config.toml
d_model = 704
d_mlp = 1856
tie_embeddings = false
parallel_block = false
init = "uniform"
init_std_qkv = 0.0154
init_std_down = 0.0029
init_mimetic = 0.7
optimizer = "adamw"
beta1 = 0.95
schedule = "wsd"
final_lr_fraction = 0.0
batch_tokens = 131072
dataset = "wikipedia_en"
MLP neurons of a small language model. Each row is named by its layer, matrix (down: output weights) and neuron, and shows model dimensions 517-644. Each number is 128 + 24 x the weight over its row's rms, rounded and kept within 0 to 255. Numbers have three digits each. A neuron's up and down rows have the sign that makes its largest values positive.
After each neuron's rows is what it responds to, as a language model described it from the Wikipedia text at the highest values.

L4.down838:142133148191187119142134100087115155140127127105107137097128116070108159092136075080146104149131134122142152148129118148118144123133120113117096129148105150167067113156163111095127119135159109123137139131133114104112124145123079150159134136129154130139105102103135118128114104100143129119123124130127175121110107166115155122133097130157127134109150135097105110091121097132184204138123
Description: Generic place/institution nouns

L4.down961:110107147136153125138125119104112108169106130141135165110146136114142102122135145112153103143139114122140165116108122176114150099105134146188141122146086130131042201135137143081108127139121132127111154085118144071144133151085134140153092113076118141166124167110130157155129108138107144157170111111088122158121114136082114122138132135160098162119117134140136141098129112146092138157141
Description: Institution and unit nouns

L4.down1685:129130225156090154150134140125117132122122162144132143134148135085155152103113131114112180176117103144151086149121138149102123116172102080122101136100110116166152121130138141135150086110094121075123138125102129153099105098125108133150140109148138121128137105148120138156160167167141139118109098143100107135141140103122130101138125108131110085090120148148134128104145120125114134100132
Description: Word-initial prefix pieces

L9.down794:129150143118147140110114135140115127113121106105122176106115096120126153105119093125175124110154138128113122109080137117114150134140092106142109114162128102124115132150136159083127147098119143146156127141129146119127099096128158170148100125077150154153135102100147109168118143144107150134110119137141144151139125122089127097128151113106096107110103134168115121139162112150111113083117
Description: Head noun after proper name

L9.down748:108072159144167131137122107112129102175108160128151155122105134134160119062127104127144137135119138121136138126114150148115119110126127126103116146111146165145115146106106073126134144141147083136114163144148118086118140138140121141107114129105123166127145079081153094131132138126140127100122116121164121110156108115165138110111101156120172098108107095092148109134107117154125128098119
Description: Mid-word pieces, blank lines

L4.down1538:124127129163104145091143140124142108103114132139133127103159143110135140101168143099120117157151135140106120153122144131116152124158116107151133104111150149144122133139124156106100156129175131163104144134164091161127133165136113144140118111119152162123113136084129154153132119125107115128159149059164134140143140142147111135115088124075128133150133124185121140125136127159127127109110
Description: Mid-word fragments like ul

L11.down660:144145170141083140128153150134150145149120158113131114124093155123120137132096117131137106103173117114146118107116128132139159124105128152106163098140158128136138088123149100162115106141162100140140106159184149087202129130140118142120111111118143156105166178169130167145114098134150145146118163137148138134115150146122084122135116144109128164109138168107151134110130145102125117145177
Description: Clause-subject pronouns

L9.down429:113152138103148129127135121156077155106149112119128153135147080120124163120123103139118167156112117123131189154095124091111113155138123128118119145105074132115074124119128175111142130129134159140146124159157144141121120114106133095134156147139104136149144117083114152109129113129123124093151129111107133163168136139162133150111129094147127159191136104120099158101155094140147149137131
Description: Name pieces and post-"the" nouns

L11.down1257:102129133112112121154131100165119113170149103102126110095129113121147128171153150146131095152146119110177139112114120136087117128136143121147140123149145150149070147144105188137105158109096105118150124077126139121138136124157119140145149152109115116138164143085168160141118107171118142131125144146081127101162107128084144154111096129101133098165133137158136133123140125134128120145123
Description: Title-opening tokens

L9.down1147:141128099097129130122081119123131111111147114136117115076125127139105150131148104128111133143133146110136133138097101127142090142115170137099113131120108159064093106146112143095165128151128097137118083085175116108109125147104140136102124115119111130078121141138124152137122147145114142113140093127135113145191099113151160131147097106129148136122092114107146114129132172125127085138153
Description: Surname first piece

L11.down1355:119117130168137094101171113128111122127154122127107159156123116088103158083126087119155134134116175128117125090128145105109150159150117130167113131146085155072098156117094067134139141162126152089137111139106117096145071114156134118165145105121141107140117124079184137100101122154109131152138146132136157135122125104099138157146160171144123106107116132156121107113123096119117140105110
Description: Category-defining modifier nouns

L9.down1288:138131102094163137137160126065142138104119103097099108084143083121140161133122130142132103157151152110120138143138120171117108091125127095118066076096083088069152150114148130108148118151098148168131124097127093117140125121101167130113128116114153137179142154137105112139133127136109115141121136121138107132193138104161119121107070118097162139136131119091107116152124091151160089102153
Description: Wikipedia section-heading words

L11.down182:128156092142106114113167098174124117108102142139133159109133119105095122164152119149159131120139161122160121071116127141146156147114127140113146100122101141155114082068111148160159106119150082142083122120159106177132110121097112106146137122141117123159120152122155083121138109096098132090100145100176129101139133097136120109124125112144188109131122180126153137114163164138128121115151
Description: Mid-word fragment pieces

L4.down773:132110132119096099112149110147172156125094133142122101123119103132118129139075135129092147125145131117127157114104099127117137127089100112077109090123119146110116138137093110130098107169102117134174138141124212172132119152142150109151143108111150154118107105108124128119132144148104121161103133107100107097124127149109165121130150116155154124132134114115116171112086167117083151130099
Description: Architecture and building words

L4.down304:116127129134145138138091138119111089096097104091152162133139147122142160109149123123160108080133124125159074133144170196117184144163114106117131112123111109111134127107116129138094121175183149122108139129114158115114090141117085115089142090131143112144137147084174140108126110156114157099154137136152121147131150136124100121126123092109096118147117118132099136147106117103137127125127
Description: Sentence-initial subject pronouns

L11.down23:164115171137157121120108163165126084124121161099121069123113150105099112138141116133125155132113084100105141127114150101142095116133100151112112133105096167158109108143121122168126155100112113113167086202126125112093090129111151116060141159159146110101150172128115103137151108102108130111126141119176123125125089103123156137089105087108138131141121119161109113132175145130086108080127
Description: List/table entry starts

L9.down574:116156148139108137158096141134140134135174130141137103135144130174151151115084126143125126116097158097128112103129101160130137171091174148118095117130089119134137097117185092162090136172172107151138143111139188156124142105104138130106133151110083123134105092140110144139106137122119130096153136156134142153091098111118130136162136126157148202158183072147141123099078105177158137095141
Description: Anaphoric subject pronouns

L11.down950:111138111128139159130121084121141179155125106116107135152118142116113153094134104100148142121116153103116136144156168146140117166168108146112131105143139144096097126196144093127162089141168137104133158145129125128116115152136168121120128214077152147137095143125098151126103101137113140110108144122067161129123140162119070122125142109156127160113107116113140157118119103142105146117121
Description: Anaphoric topic references

L9.down927:190086119099151124119081083131112121133147132182146139164143107113110111105128149143134179128168092153124110110106114099152129141130129060137172131122129074125137132111124099163178137093129162125175149124178097086136157143129124117128115100097136142147170111105172128115149082118116128111070126146114147136121121104109159121155104134160116122147173141124108144089138099113158117087163
Description: Table separators and colons

L4.down943:138138144140116108119139107156123127102129089092111154115082140134120138088117166096132130119123144122146136087137145099105164118139125115105152125167174151119135108157111181167107095126162116122123121173119145091114124156150119142135158100109136146124106149125098097149160130120158152112132079132157065143089070157109146078076144118120121122132131154150138121124143141154121132125100
Description: Compound first elements

L4.down1558:118117085109164162117138143120151123109174112121160111101104174133114121121111141145110128149140064115132118153124107098118118087112185139106153134134091146080136118150101145100136139158137131137104101079165169133163129173129109121129152100124145155108156134114147098103154110132121115135087129136166086132154148139152156122177113060098162161112131098149122171150089161129168104107145
Description: Names in sports tables

L4.down704:128143145134177100149111110157132125107159150139096124147121101128098124110156121157137162121131119110150168138138127135099145132157148131127165136109116101151085129120107132127100144128157161131142119144196122186123169116138118169148152194173144142136156153113115139131152094121099154132147113130112096183143159079107169148130144115144101136096156139167118158145112150110128138135093
Description: Role and function words

L11.down1140:119115133116091111133097116081115121106123141148122154140108148110148119129137106138108155126066189149131124143153165112124134100154096147138128132138161156140154135101103121121122152114106162122133179094113136112126149156133121104121146108110117107102142099120143145129132115171096137138104103115162131112140112148139141146092120193140159133127128124119109146178130142103121146138149
Description: Role word before a name

L4.down616:096102066131121118114124144125142165155118178126130127111138117105121146131132142141136138137094082115081056149139133116172111092176167114074167150166145153106189157126140144124174132139113147124105160137083122119144126167126103113144109109147119129077134107156082101101181153150125181077123094138142135105116127135113154167152099111108162118103111125130113138108129094107121123168134
Description: Name-initial capital letters

L11.down1353:139105171144136107078099140133113115156120152123120168165109116178115156117142107124140153144142164113106136172092106138137152144161140110123114129136177134159145113115113130087117133115111166129126120115122124116164115115094133135124132118089164103120132117140110119132140123151127130143145133157134158121075121159142105135142095144130116130138142117107113109117137108089127150139145
Description: Time-period phrase openers

L9.down1034:124111094117089118143131115157144116096131147168156094118090160147131111153166134109182067143156106111157129103130119121105116143127137106149100110090153141146123111136099150122150136116149115145095074120152133130165125137178149121104123109086140128108116103153145160153142100102104101063127082145105133172107140112181125086156145116143146123126167151126104138159093132156092143106106
Description: Word start after punctuation

L9.down957:116151109133123113164108144112103120096126153133088108128161177139098144115124138120126175157106091146090106127136119155120160103113101122141137140100163104144110127171135132128107150157131121125092155128166126137093124147138126109134111130114141132170085133147129110069142167143167132104106143150136090167085135143093144128120112140165159130122132109129117129099104145153117114120085
Description: Verb after sentence subject

L9.down1734:071111177099144085112124144145108119170129125109137131147127110085101103144109080114130181097144125126095107108138141117118127146132150119148152106119137144111132123171101104147143160120129137112125082090139102128133151125127175157147138153152153103140136085119130149078115142173184140102144119131130127142093141103175113155144140120137131123120157132144085102099113150155133189133104
Description: Clause-opening subject pronouns

L4.down578:121104138110161129100120103132154119099151106164097130128133100140157144110097120141128148126101134118155133103156154092109161113148158154144141136136130102113141135104102138104130125115096172108092126095108156121152125130131123128071133104150121093106081102104120175161082117163126083071119115099162113096100094160156095122149137108159099151101124151080105142117156093128155113081132
Description: Words in tables and headings

L9.down1619:114149115154120125154064138087126162160116114110136101132114095142168122174158092102138062158134090122133116102122112131153136135135209139123115144140146152095153112084093188113180137110113129136181137098113150123142092172116120149129144160116132139103142133141105114130132141110123162132137117179144100163144110153140183146137147107132145123092116129121158120150126159096149128143146
Description: Start of proper-name parts

L11.down1619:104167162134182115169146126157154128159079153131114122137114130122153181088137109122119093170110158129146141108127117135162142157144148135128085120131146134132117127132143107107153131144151070109144166117112076138142135118121125129135116165132089144141091115101144108128129135135136135108106184150150131126146136161138088077117116177130125159202105133141091135104120076147143174125167
Description: Sentence-opening subject pronouns